config = dict(
    num_hidden_layers=12,
    hidden_size=448,
    num_attention_heads=7,
    num_key_value_heads=7,
    head_dim=64,
    intermediate_size=1344,
    vocab_size=32000,
    hidden_act='tanh_gelu',
    norm='layernorm',
    norm_place='pre',
    norm_eps=1e-05,
    positions='learned',
    qk_norm=False,
    attn_scale=0.125,
    bias='all',
    tie_word_embeddings=True,
    parallel_block=False,
    init='normal',
    init_std_qkv=0.0197,
    init_std_o=0.00402,
    init_std_up=0.0197,
    init_std_down=0.00402,
    optimizer='muon_variant',
    learning_rate=0.0144,
    lr_mult_o=1.5,
    lr_mult_down=1.5,
    beta1=0.93,
    lr_head=0.00381,
    warmup_steps=200,
    schedule='wsd',
    decay_fraction=0.689,
    decay_shape='sqrt',
    final_lr_fraction=0.05,
    batch_tokens=65536,
    max_seq_len=512,
    doc_mask=True,
    train_tokens=692600000,
    max_steps=10569,
    dataset='wikipedia_en',
)
MLP neurons of a small language model. Each row is named by its layer, matrix (up: input weights) and neuron, and shows model dimensions 160-351. Each number is 128 + 24 x the weight over its row's rms, rounded and kept within 0 to 255. Numbers have three digits each.
After each neuron's rows, "fires after" lists the tokens most often just before its 100 highest values on Wikipedia text that the model never trained on.

L5.up148:091135119105132145104099190120123119145106140099138154120122136111155112123110130162149119124134111113130108111146128148126157180150159048134145108109117100144106118089129177127143088117135140097130086151165129127177145156088149151102155146149156149139115043120126090113139131113096138113133159087127120124092094143143154144117139112097140094164172127118123136127186103187150142162119127146135145154136096123091131168108134106116113105115122130140112157153153133128121183091081126113140179173134122160098088095083139107129118124132165110160161151120093118122134131173119116094
fires after: " |", ".", ","

L2.up1183:135127119111109111120075132123148133131169167143130117126103153147163153139106123122102127114154136122148141161150126151154121160131147140132133111157107146119095119082164141122136094152127115097128108102148155119122124125103182116118132138131143111119106136114097109127124142107175126128054142166123118136152127112103107101177116116170118133132099075146146129129076124133131120093138128127130103085154099134100101115158117121120125112155141084094109159112123109127133126166113151132164137149121083103088126164077165126122152146142105115100086078142166190128179122121153115125
fires after: " 1", " (4", " (5", " ", " |", ")"

L4.up1038:084179086158131146170102092117110110134138133133130136131118126091171130114123102143137126166167100140166146137085130166122111104142090145124105156058133080153122154129102087171124115121109124119092123118140186111164116130149127137132139123093129135147165164121110135108145071098135146142119142112142152136118109145068128092147105125174086159132102174130119122121160132117105093096098105145157133096140135113176147146108144104104103170129120125123131121142121107108117163115127108070164186154044123129131133117140153109117128128105136156130100132111075094152121116167122121097
fires after: " the", " United", " first"

L4.up154:136151104161128154095163131146144140082113160146114129135139131115135132209128113124133158088142134151150128104092113129113166125101139126157115183138170114143125148135101111110125130129088134109154134141134142097158116111144145128118138147117119151134152143106141129131153137137187075083099128141117088155127174133151163111152111113098129110147107122131097128157112119169110155113144124125110152112184115088142147145124130119148107096147165085100110124127099124045112123127167155163124142144097134097129133132122130151112169128133138144089132153149111135115143164141133113162
fires after: " |", " 1", " 2", " 0"

L4.up358:149155099136129114159132103095174120102132159120137093105153130131190137112109141122114132116116111138161149139120115172097170129108120099127169161141135087146123071128123132163120119121104115124117112096132130135170119140154164150109111175107108122173170096130116139137124144135137141095122108190143181120148166123099113105149131139122116178111166082140094087174112129117156100106117111103123169113081181130152095120096135138120119137114147144142142133147149168117098155140147116112093111094156099106145121088121132111112090154113141102104187117164161164135182137146105112135
fires after: " had", " his", " a", " has", "s", " have"

L4.up1254:102156134091107136146143198112127081138123171097121168140148124160105078130135126126114134129139133139102100124142087090132070122105140123147145135123130145137137123109098163169148129159130143164111096124133100135093093157131118155105173108132088177162124047106146145130146125127160125125139114132112132135125139108150104113104082131117132108169128162076135136123144150108139107114147119080148194107078101103115125140100163087138141096105105158099123108150137106147159138085098161088160128138137115143140102102122127119096117139122096128124126157116165140083166096117164127118
fires after: ",", " In", " in", "."

L4.up15:132153160112142136083099150145140130124153111157119144138106128140152113119154134110109127146123114084107136137140137144137142138138076129113089124130107151118145172074132173105118129157099140128114077143129115168131113176136159129085110124187103144119120117128154136131137105105118139163170104091114139137111143118121121132073126150159136118102162162154133135104185131120130108157135098109141132144103111143143127160106121136141139130114162120074127125150121157155123169100170129143176131126100156118181191100091132149149124109146087134125137102101123150086114133159145132110
fires after: "\n", "|", "==", "-", "===", "."

L5.up286:157130122114153059127161140135129125139177147145118124181155119175139119122115139162127142134136093098127143132109090120123110127127123122176138138142127130147133109125138121093098162143107070121138148142130118125167128181147122131129142095123117107155181123137156088089135170111134097156112101124112104137162125137123111125126125122107135145126127149173139121158132135095166155078148164101151118139094116101154131181198112150128098132119133115154165109110132115118138191143107119157134132164155146100128122139177119141195168087143111096145126129139163139116160147084108168120
fires after: ":", "-", " of", " to", " |"

L8.up649:104187124134150154130099187081131131147147143095119122127121122087137130135124123121147100152140089121164114116058109074136135113123134100135163158154137116162154093178094116151151123143112160161162118143126098096099117160132117096154132128117118158110138151137123156139201109156152169137182127135131106154094113147115103117118117083120138119143101128113128119174116078122099114153120125091116094132102108124117123153142129125124125159105196096097099102088107158160156158099112118090071089110131117122085147151123157145129151105104108145109096115165106076139142149126147131116
fires after: " the", " The", "|", " In", " 5", " d"

L4.up1062:114147126118129116103152127087129079160182110133118128124152135112140148130102144101150159128141114131110126100160167097147098138108112096130113133147132103157115113160125139129156182144058127138114141133146133136132101127151152135136150099138092186141135140129064124085113112118155133153172144107135121131156092128105128170136114121168146092140169115101143113102143119135128130102136113156142119108134143144146134096137127127173124138136116147064129136086079114140134135137152117166142136124101115132124182087115169114166106162142104128140179083133184148126129133127118142116
fires after: " was", " is", "'", " are", " were"

L2.up1029:204167137135076154135123193109115120109120161142117116131100132140103129143170116130098129124140138088097122144098139164122121149189113183117125121135144150117132125169150123139115144119144148122108103090082097136124152118107153154109149157106112119133149077142129133130077153170134133152106135129112078143120139149104125114125133091090152113132114169097085154108153120120145141157183093124116118140135172137153148097117106115175131087147125110151133079090108130094142148120133134130109149132080113122112117164140083163116125169161135122138122127159138143123096120116155124143
fires after: ",", " and", ";"

L3.up259:126143124147160133136146134120103089156159166119109119159119150129144152118122080109092144129082133153181121112107101124149116125153111127135181117122090146087136119100103124148101134159120111160136091153119174189146107079126147162146161167100114127126110130107095162094102146165143165151113122070119101147161179167120092130158128124100163154108149147117166119115124173141102172135159097128113163089115090162109167098113127085129102121121157127136114101127084131147141147137132159126130144124109129112142112121068143110128148153129141132120180167109152108137097170119117127134
fires after: " in", " New", " Hong", " South", " In"

L3.up995:114143137106094092123108169128135125134128101114181160128111158115094164138108154123139148135138114160151144103116139117143137140133153151167153152128107189149101121127093145080129131114126092142122114172145145103095068126100138125152135153132114105152147147111091127179139115143118079121148060120128117176154169139135131147164146130129126135118133113129168106133150142071122128094150122096110113125131134194106124142130137106142112115114097131098119142140222127122130132168147116083099113182128129176131131145144142180180142142125136141151136142093141130160158120154122121141
fires after: "'", ","

L5.up1128:127177124131135117106107106122145140113117138125131130140111139134105129090153093118122097143117082099122149153106103144133130126131106125134107147145122156148132187087127093128116102141120141118129138126145091094148146110163155143114135115117146129166120117124138149103135087140138127131155082122089139156149131167126104165128132079116116097107123141131115159116175135147119121145124122157145134142129120116158168120178132132137125118156101079067141113120117145123131133149129114117111097147120140132156154153155077197133163145126131123118101149197142185122130134142120106110
fires after: ".", " as", " and", "/", " ("

L4.up109:138132152160139109125141132120157129083149138125144127117107151103150124122083118067130117114098127143137142092106163135115124172149155103108131145112170156146120085146090122155113117126126121177163117158117151146131129093127072140149150102124113172118131121102120123105146104101116136121091117110122141143136166112155148142094113088099097168136139175089100123136170110138149106098119125114097166152128031132144137125118135110140152162140173149087124088126093130124132080146131141121120111113118147099130128113133123143133106119142158132110128160143154132127118124126093128081
fires after: " in", " of", " for", " by", " on", " after"

L5.up687:157150115127102162144153140149113094122143133140128173115112122116116107120130131121104108124150124144155140160176125124077109169161085114155144084089130169141123111132110140135102089130120131132145129139126156126159129120130129141083117145124104167141131093151128107112162111106117090138174169134140084182122134065132150099112142139103141164130143135123124140160135159117134129102113105080169153163121105141146129097130142130099131125103091114160124136141127116130122130166145150119151116171134160124123149105131140186102138150149139086153103162113093152147055114178110158152
fires after: " in", " on", " to", " of", " by"

L4.up853:073141137092096101149152170119166128112085111131141125108135143139112130157139119172155068108126126121158119116122120092125138109171143137088099158126118140138108146101157076105112099138145132115121120117145140114137137138094135184117148088168113153108114161092120081146122120076143113119138107131143102174116149149123126119165109141159140107124169149116115082112147125099168107139150128169177121169135142115165143126152120153137133105132139129101114137061111117092132140112088148176118153109125100131141123160104148139113081140109149145117125129150159093168143122160117105115
fires after: " of", " as", " a", " Chief"

L5.up608:163096162108096119109135162074122157173131132140108169140113091144117133122112104124130140196126116134140113114147104100172134144104145125149147139099073119112124149120177126107116157131133129137120114128145097128109091119142138096080106139154116134153153092113126123143116127080154148127113116119094100109112149135128146115142103177150114100122123105097093150156142114131090108110131146149152127129146140124135141158147178117112131126177102125073150144104128124095130152130092145070161140146127118138138099157125138138168176114142150076138085079151159141122134159139137095127
fires after: ",", " as", ".", "a", "e"

L2.up1130:163175154090104113125153167108116106138132109139152157123123135133140112144188153125112137142120144140083115122106142104158118155136138123137132099125116162122110091185163123150124120114182160097111107122144177137129102113128120093121124115130124168169131097139119153102139128127123102073098124126138134114143143124151123150135139088106104111112147134097111139129157157104128136099129108142133140151112137108134159184111099121129125135163104122132127111105111130114152138177109157131107152151095128132115127118174125104084128155119127145114154130094101113134153124139133138083
fires after: ".", "\n", ")."

L8.up1228:152121125111118109117154129136122078132122107150124117131132106176105141105118153103106132145139096124138137131081134137127134110100148175103166106114114109115137111112121147127144109143122132123106129125181116093087117112135164138118076131160129127073135154106101116109102125131117123116101096132100125120154081198095108112160157124103133161122156147107145158129141124119133119111105129120083130151134168115142113132162156118138136151162168146103108102167109130149128141114100135101132135113159138152146200138162103154080133172105120148184116116155140095140131114137122124107
fires after: ".", ",", " \"", " that", " as"

L3.up32:134151127125117105101133133153071155144169106144115088126155111122139182149115111148146141147103104148132099109099163116138134130087132140136109137113058120122173131151127126129129146122151149109116068182097114128131157097127063098135125132138107146098160184121098153151112136081152147090180123104145183172133132095139136154154142115124113102126118123117102129121115149134108114125125121156139132172131104144154140134121185183128142113164094133078110114124111133113116140144126124143102132142119074145143151128110137109177092151118150137124158135125159099136158150125098108166
fires after: " was", " is", " are", " a", " were"

L3.up108:106126131139158124103131141120131122155139106138126100111094131120166168165102130132138112153091124089153114103156139103139136145136088172148112137177117138153164119107111125151146126171108176132146125103102134120116130101181150139113148084168073101169129094125113135131124109102147090114110135136107136138119140148137093113119145129102096156161127137059120119129136133105145117104139130109199114144162106114156113110129140123122130148167113137096122116083147139115110148169147112116129149116142124087156091089108113113119094114133133093133145087146168107153153145145140139107
fires after: " had", " one", " has", " were", " was"

L2.up922:121123137115088153129086153103146147107141083139133142131096105145146135115105108136108169132126090120084138107138180156169102132185136113104115135121141147130153108105078158089128129133126119110119106148155146106164138099149127126095116142146119167122115112129200107112134122111090142117096135133121134098137124150119128115185130150101135124111148091112160131123149123140133110174128114153080162133124122134125091133126117128158092128167105097078141124125104191147077154173142140148152161112075150168108125142123134104141139143131126132116147125144130166131151125108128143132
fires after: ".", "==", "\n"

L4.up170:105146153128143112159125196130114161135160142123132141125124155123099126169102167137078115133132134120106167148152120162118080144164123122114138110121089139106109144157172137118120121154128150103106156124109119118122082162173117130081100115149142102135153104115177174144103098134118112109161144114092143175113142127128136104119133135109153156071127159109132161121106148132121123136121096107107146153127142151154123111136081123186140120139121151063114136134110109123152045156110147122128128112116130080140120123138145196116127150112081109139162086143129125112157138143144133107
fires after: ",", " (", " the"

L4.up513:154122144112137125111091103117125134198101159138150094113112114147079159108120125106115077166152156160131160137150096129135105165126159081167127092137124137105065094134135165156163126149134156124155110124115121109186103111108122133149110192142158151135115157130130135141107120147151114147171088127104081148138147129124108094128124108120109103088178116141112119144132145130156114139156136149164128154120161123150113110128127101157124105132113134066111087159122124137122109109170110127117150148142121089111148124139099162190105188127118127124132133107124097127139120141125149075
fires after: "\n", " \"", " (", "\""

L2.up192:122140128156142166191142213176149162139137126077127083181119166130131096133150146120131148120108126121142134125120142145094139118126115132117121145141139106171113094146127160108173138145106082156131140126130142149152116120144146117119135126127116123127122140127102119150152131144157124084127123119128118126107052084103119091134167129114116114123126122157124086159144142092110109145112205131124131137166123122108139100144121130135082122097140115156127094099127110114137134146169105123135131135130134108150123109139138110145136153155100102025085134097169114112114135113138143130
fires after: "-", "|", ":", " |"

L3.up304:148126122130114140125157116164102127147097107104120138194107086137099169134102098096108159143078145135138120143115125110166122148073093151106123096049088143124111160122102119134157170131129118127104124150095084091096121140114179099095160113119145124133133115107087131154126143126151106102130082111108119133121156109147111112154154109177129090118123133117121103163117159123187192075129131109131103147145116103141162106116165074126107119135131154130118117154184120141122068136131167105106149155127133161091114102112116148157172153126134157136084119129147084121140122136136088141
fires after: ","

L5.up306:141109117128168161164140102127164109093129119097131155141114122142141098130140151109110102120123130154102123124141154162107152150096133093117146090136201120163141119105101159131136132151170139173140091101105128150088115112107142141120143169098128137114098171139104146090087102106076156098135128176103173134089173119117104128154117165156180155112131095136122096119170105165161143133127134152123114106113134091168126120129111152113149130148159148139171143150150117103102124143127092143156126140101149118168086107137151176108095184131134189129143086121122129129119145132186155134
fires after: "s", " P", "S", " S"

L4.up664:130141101120093123157162095084120136129096136113124126138132096134116131087066136096120166137143130162130060113152158080152138117095150108091131117098156133150107129140179119142137117120136125148139098122140117103121164116131126095107129117104123156115116107126086113151149139133137099122122127129089101122154174138133073165164127136128070101141103142078139152136166163106124086116150087086122154143137063102111123101103172118119134105115135104130114133168116123156096123114150119118109149160132135160137106137119141170129110137149103132146132126148130134125159157118180126141
fires after: ",", " of"

L2.up586:150125134121145110162172118172130158148119109113136154145112112154130130153122111135129078144088131093133178137129112115132136135086146062144139091097116093131089171149137131151146144113109122092090134161108150090096155139157103113119110160100154110159182165150100127118093108111136105116134103151116097161144130142131139135129137122160074140153152159101124116131132064103130092148155142132177128115168117093154123110143132152120150096120127164076129101151125093122182165115150115124142107140122164137158141137114129186154119141126150146176104110125141136142110133131159132119
fires after: " (", " \"", "—"

L5.up781:131115092151108057160129105156162107118134122123130124139114128118116127108166165119115120171155113170098128139114177134148163152091098095138111147148148141104125172127186170092148139161136134166148140165092153137158159118161148130116123107126129146091141113123105123118094158113127165096165105105150133104099130149173130135120132125117159127150135108117148136133148119085105116128106109163146135112128119111136130159153171126076099141162178130124076113164155126160068145128120121129096128119105166142160101176125127149087153125133123172101156113110129101144134169133116105135
fires after: "s", "S", "mm", " T", " Ben", " Gen"

L3.up106:111146117131117120117132122144096175151152150127145106154089116146122117165124071121080155155135154156140097118101131130157155142046136194095105131117105105122105171166142141111136117141132114166123133170093172093093122147134130122108137134128080150124155127128073126102113121142149099122137097097113116137111147130159140148138124143165135150065101117109090153122125174098122074163144129111141080108146128145147119106130169126128133116119102120124135136131101117153136152102125137134106121171133103158086098111144126100120134133163172101110163145127147096119100128151155158102
fires after: ",", " is", "),", " an"

L8.up210:149099137089134134112165116103120167099154167128116085115102118097156107140157127102101117160133097095183121113140148145172136165123141101133129119162155164136119137157160133146158099184171144120105120178124149104079124113172195159105128136162101122078149118116146142120155133121111136107124157140169128136140094115163108105122137129114119111146120103133096142130095130091126162127132124103096103102107120113129126134118158129132108129172183096096170103106161120173162117138161138098114108122049116107117132174140119195116123154137147167156133144163151117098122142081156132136
fires after: " |", ":", " the"

L4.up615:134113146120138118104076162127193068135159092130148142116140155159140072124135134144125162144128132086187114125140129112158101146145155096163117118121142120130131143095149124111129106153169102147153089108155112130114119126090131153082117118190128143123101097114145109130153134066132163137114114148120171125134115096116130118115125130131127108140170128192139102158146092126086112114150078098126142133115095149151109165107101095110136115146106084077115105102139123161120129132126134074162114143134136135139158084124110116145099140113135136142164122123091103130142123150134135141
fires after: "==", ".", "\n", "===", " "

L3.up661:154162177109095140105163179093092148105118118123157116115110134135065106142134103142116120147098162173114121157130095101123130130102136108121149130148136149139091114121159176129149134130105147159088085176129154136155148125165152120123136156122153091107129101102121119109130155160104127092148114127104097124113115145124119122129110068139101107145161172111102107116122137074113113130112114144126105152155171117182148148154146124144107118132135115138125154144103118180151155163170088127098116140103129112115121103115099183130151143111151137137150117159137091126109146163119142134
fires after: ",", "-", " |", " species", " (", ";"

L4.up731:129156167142124139106160157121152114103122124128125148127168150111076135148135144126125163126135185160166101122095127129174139092147121138133151132119105135127135151132127138105120101108143113106148151119154119084161129108155128135129155126127087129165120102081103149159173097133162079128130109121150118137126095121149149118124115139122119129128146194129143145125120081102180113095115152111158140143103112134176125114156117116162191126123147116115120153085127137060137156102097110103113166157144099065139156122150161128147094147117122105145138148135139125156160144169120133117
fires after: " one", " as", " (", " a", " in", ","

L2.up623:107103152149114127114100182118122109157167147124141117134119124103143102117099144140103138160131131135121102116175153154107097141175127100147113110109117156141157137111120122118148100132095078089115088091159116132098125142131151110080147138157116111116077109111146130132143140119108148120124155125136118101143151134099145124162133093140150102130133081184145117120158144074103134141134126138147132140112144149110127125100118125137100123096106124095157135116135127108181216150155094119177130163089155134148149097114085093124145133145124122114126116160148143124083159111130146134
fires after: "\n", ".", " According", "According", " addition", " Due"

L4.up81:089131152159128149140140126122143102128137157139127128172101116102114139154162134134107157138087121132132121123161169128152135127145178142143101070145085145123101142156159097156183143095144139110101122128146146097103125150156130117134138128115153170141162133143103133128107096117122139141135121121122119125146165110113145155147110163101135161132125175133125135117129109089122126089149138116174141134121118132146174085151153143110131092152156112083136126127099123110103129142128126093155161158116102113171116086145122127148085116110156116142125113101156149154115100169139122129
fires after: " as", " is", " (", " it", ",", " was"

L3.up421:160129199139103159161096121111157130122143069114119110125092120149160155116113141092145125177186104135074149138126092132133123110149094138140111152137132154124100168113150130120073131156139148153167120111117135148109107129155141119090139113086114159150119076102100120121152105137156111101131131134102135155127146143125123113118171139125078119131121081080143112128111133129146149136140161126108147107101177111120111077104134112138117127102111097122152093105144137100141147118160111139100133130129158123113106136195139158124126120150134148099137099135110130103102114138136138082
fires after: " |", " ", "\n", " age", "."

L3.up314:178147161124096148133112132119158087127093124152158133115110141123122129147138124137110129176140157169153130097171064149152149153171134141136123123125133136176119104173141127118169087125132128116114119115094105127142161111150151151148143113139132115138144159124094099133119147139138152123093127140093115105135135145153133098191129148142146138168130164074122124134112150132147131077135135137157134121145126166141119173122127110182109115092113125130103078167137125105146146150129180120118090148122139164109142144111129154137116148110147152131121151188111137098178108112098150124
fires after: ".", ",", " where", " so"

L2.up185:149179072113119090125150134146102156152149176139139080149138154169118069151138132160118139145137157151154138099134087129129143172138098114101146166121150144125098169175114104103140118113146118105119102112155143111128096133137114120173152135107139144086135117122063154107142156148121092113152095103114094168129149135126123085149149119123117116124117146131087147116128173127115126122117149097113149094127141115112148080143115077121146135155169126098121076113156110129131090174131125101125095162148075134101093154153125153125170173144168160129112122124134083136118146165157123156
fires after: ",", " and", " well", " along", " as", " the"

L4.up1075:146150104125151116094145121115145130124125136122101139127106106173159139130085143109135147140126112151121129115145112167072126105154139145166093114151124084149158134129156179139130101134089141101125101182172143117137158172118116109093100147107098125142124157091118115123163120078154160141213091088111120166083181080104114102135086076106140137148156143118140112091145152157100141147136107115117120128109150162118147151111133110119141123143141166127155170104164140129148106135149095139153114156139126148144135111124092128180105141154123130155147130118095141097154148147138164129
fires after: "\n", " "

L5.up769:077149135154149117142117135086144059192134112126123117067136154124131122092120131136109173081166097127148128130070151162160140127139123149127115127136121082145122162168121130090152130154117078111079156086122112110082153103177174121186133126122113137148123136125132135131120127140115101143103117130157124103151119124110152116167132124135146112163104169135151129138133130099151116137148139099154139103093161103090119114130151117130133113106128174110130149154108101137141157101131088111090125149095163128117124161145154145092102177109126114141141160135102103132143169112118146159
fires after: " the", " (", "-", " \"", " |", "."

L4.up1024:104077158124132120116164155118087156170151114112128111138144189129110085128107135156108148126124100112131103098127127111150083130126181106137168138099153168108145112126121134144104130111114121125171133106112165173112121135146156143098091155160144113094096107122118143152137086142130148105148104129121106183136156121136128144084152132131109117122102150141149114116137129105067146135161131143121148139091104124144153119128112137136135086155125146113102119143109112154143140114134111145147123156064181100119154111136095107173094160138102159134144126160108122170121106068135139123
fires after: "\n", " ", " \"", "==="

L5.up1200:142120118101108134136115156132159117132129118117124178113135162137138098138136141151178098108070135137130094152138074123169090142151132153191151129105087143131126090134143173114086124117124143166143118117097115110145136134156101139119159133103138112126148125168123143134093153108117126140117130128114104158102143098092106121139123148113122107106122084121114118163132114110124137114170147131106125119124122143079164143132136170124180147138114071146127152096152119110094107117104130156108151169123123124147131137172132141164109136171133110104135142142143132079149104142131106090
fires after: " of", " in"

L3.up349:100091123139129120170086119111123106141149129135136154133120103123115141094123088120090146104094156160115077133127117149156113159115133100097115179152113094139117150147104107145107104113148152130139107103139113079130152116142111117111133094121126161176164127130104153099106152149146095116151134120078128122157146141128104134158148127169159107115129145162086112129177161114084114140122104111122156083148129153143125125141139116161097118161125109130130133144170132110132104154123121118120125161094114176131125112120141148126155120133119156130101165128154147077122147159104169116
fires after: ",", " of"

L5.up181:119097130152142069144111146143130144132179127099134121117135141121147114140083137121125150120158157140126124160149165133088120100165125132096154111130144150130135100148138126120093115162109111161141116148159146123125110151146107162142084138139103123117117109114159128126182144117124158125160167110146121108123128137121094172183102116126094107104110160142143127147167135104132133130129107149103143131116139124136135156109130150156111138130119174079103120133132129155155128123127142116150116110112150108131168105139152148108156131133115141131159201140161108106091104084147125140
fires after: "\n", "==", " the", " ==", " of", "==="

L3.up589:170136147123110155134103094136117084164126143137145117131057110184149122108115127092112122126089141152117096155099134102145130188122107163114150137085095151123082082169089135174123154127149116141135105074102149126160121092136124121137118128122138181152161117129097092126174109119126133155165128142097117078120142119167153144112103156139120100159127098072119136141088125148135134122137100129163120105138143137093128141104101071167173147128101112168150096097102145126100168116113118145142116149101139097062146086177099100119115154145123100101126136144145119130131168108146132138
fires after: ".", ",", " In", "On", "\n"

L2.up892:111154120117079145151101187170133132138104077124137114171141150123143139157130120115108146132127109119110129122105146137145124154153155089113107135123122205114126122113095148123166171150116098101118156143162151127174155149164109071143138138134128123142135092120108128116148155093139135126160117105128139115140043100128105113133086110152150117140114131116114109166149076112134169130163164146128131173147137138137139092134157150121145120121120118146119124165160131105142131167162149107148164133123104147151126124129093127095128170108159105135082157083126112110101098123131150136
fires after: "-", ":", " |", "N", " ft", " ("

L3.up1284:168129115119126111118159133140105127138098127067134115145155123127077170089122079121083153125155137154122106112137139122144149127140145159118154156119115137165104140106124115130146151108098109104118158145116176102108051101118141138121151107114147126112143129096104131144138105175171077072119121119103108116116136104152148114127142088140091152115109138095079126119119126097127110115163116145105130130182102120085133132123124066171105137156092125152097091178136125137138114172173121111134121143081146112098123144160143132141156163116096165144093127127117145150144106118096118147
fires after: ",", " (", " |"

L8.up943:103118128141141090126150155131140106129121132095169139152142152167126144108097135149136119107099099131145170110090117111147088083175139131143123150152105111154108114134117154106177113138139082129136156156175100092135116155149174115110148115097156157100150166116120171138145148113119150146175097168116158167122114108083150139126111118096135137135160145119152120123175100132108136131183169177142110109112134205130136135133111120118114201125166125083091137133171130103133108150117101172158149114175116162149169107156060156158100135154136129143136137144133071157140158108166157111
fires after: "|", "\n"

L4.up649:150133126125135100162136110138174162147125159147108127153125112141142135138109127114092117133141103129108147145147093157132114121188152097138159062149145139142106116138136137148155153134160130119140127097130153132156102147128097081100091148081192121124131119079113140128111120143136124150162075110109068161133124124133125105103146139114127152136144131114131130148161155109110154111174142105145109140157136155161124119171104100135111159120082109072160103177171101129132125118126096136111084120107120108156160096123106162145101148149132150108106113130155132096122128116093131089
fires after: " (", " \"", " [", "("

L3.up164:173102170124110130106076131119109160150131134136133149138163114138102140129104157112101131158177128158101130119100158158144164170155095106137133110086130136129142114076147156143138101137094162084119144108173096146135146145130130171153123137148151105125135116112145174132130168132090168097133156100130131183158150156110103115130125136137148113167114155116103146124122098148114135121119117146099155170110111125162121089092107127145148121139171109112130095150126146108181158162135111138128172142098135158088148157125088156105147122115106123106112100137128125122141134136120118145
fires after: ";", " The", " while", " that", " the", ","

L8.up247:133125127134109150180126149136105106145164138136150116167133136139105160147129132103107151118127123143124155148134150162152102119125100148110111103125120116132116141132099121058116168163111103154111119177141165117156124129159051102128155116104122094135104149093111156082102107126127136155119108123126136166111135126121133106144097131126120161117080148081126115131116159102058107124121093149142169118133097149146134131180097113101139136145098114148107114095083177130148108126120113105160134146088104127103145106132182083095141158143095093121141133113102116135143099144103116128
fires after: " the", " in", " of"

L4.up1181:153138126132174102163100148117154125167162145119160113148113122153120137100125139145106117136062135135126131135132099115100109116178138089136200043164100152102078176169134129097147129151102132082141127092143163124138096172098129128115102158124160130118119147084124146132117141144114111147148092113077085149143095107125120118127132116124129123144180148099120115144105131143137139130146141085160142175158119132137117122159106119119095137123087141104119069186130084128143111124118082145151151123148157140154163139130094164154112162143130127125168092136134098129143101137127114081
fires after: "\n", " ("

L2.up666:130146166121133163159134115143103109135087122157131135121120129121121158128131088150179104131166142100114172187115142120123130154113142150127147105156147084125111139145070135134186163148159162086125100076156158092164138189138092099120079133107124137149133188116108118121123104150105124117134086119106140120171166162148076164108105115129156100137134144123117082102146104122126159106120113142125097135143138132130145126128134131119122113079112138106122121152095146144112151106133102102145123136137105134118145113114091117134165183152111144131139141141115133143145126112152147148
fires after: "born", " (", "-", "|", " Associate", "\n"

L4.up958:165104109110099131101118139133155111128120128128144173113114155112101066106108117133106086146075125150119117147077127136147102133160118117135174129115093156141122119118136169089100120093097089154160115128101107097134128132110077121125155100118111146144150138140099120110126146098108130152116144114099082128125164108112137153156091120109125130102175116174101127117137110140119177126159131116119128141123107185174116142134109165142106117143098108114118127112120143147143111114131148137157111117107076132148128110120104133183158118142120133122113164148110151104136126155121124140
fires after: " of", " for", " on"

L5.up445:121119134150146130156114137130122174103150138120148158135094153100134144110116166140121146131129133161127191128099090118128154085100119089131112148107129153105171132142151105113139131111152140103094180132120096087087110154114126129094152143130138117073063078141140170130100129110116100112123142121132143135130176096125159149102112112130169129107129176104196141122102085138132131106098129122116124137130118114145137144118139143175193089114112134125111108096109154117125105160134148118150117124084126103135135124177160167142144157129158143122129085149151128121119180145137162095
fires after: " ", " known", " (", ",", " directed"

L4.up1313:090133125122129125150132112137147123149111150104105105137106105087147116119196102185124112162098072128127130130043086186138146124117093172141126159128113110167116152142133110130183127071153126122158122124089096111129099119142140181145185086160159129151150176168132108130099133168115150115142135105153120169127155139051124098144150096107144146130157087109126107131112119111156109139137124140136145111131156097115136112082135138130154173120145118127150136127127114113138107133095098152107170131088083131172134125140136114116117159151115112151112151115121109135083107117131113124
fires after: " the", " a"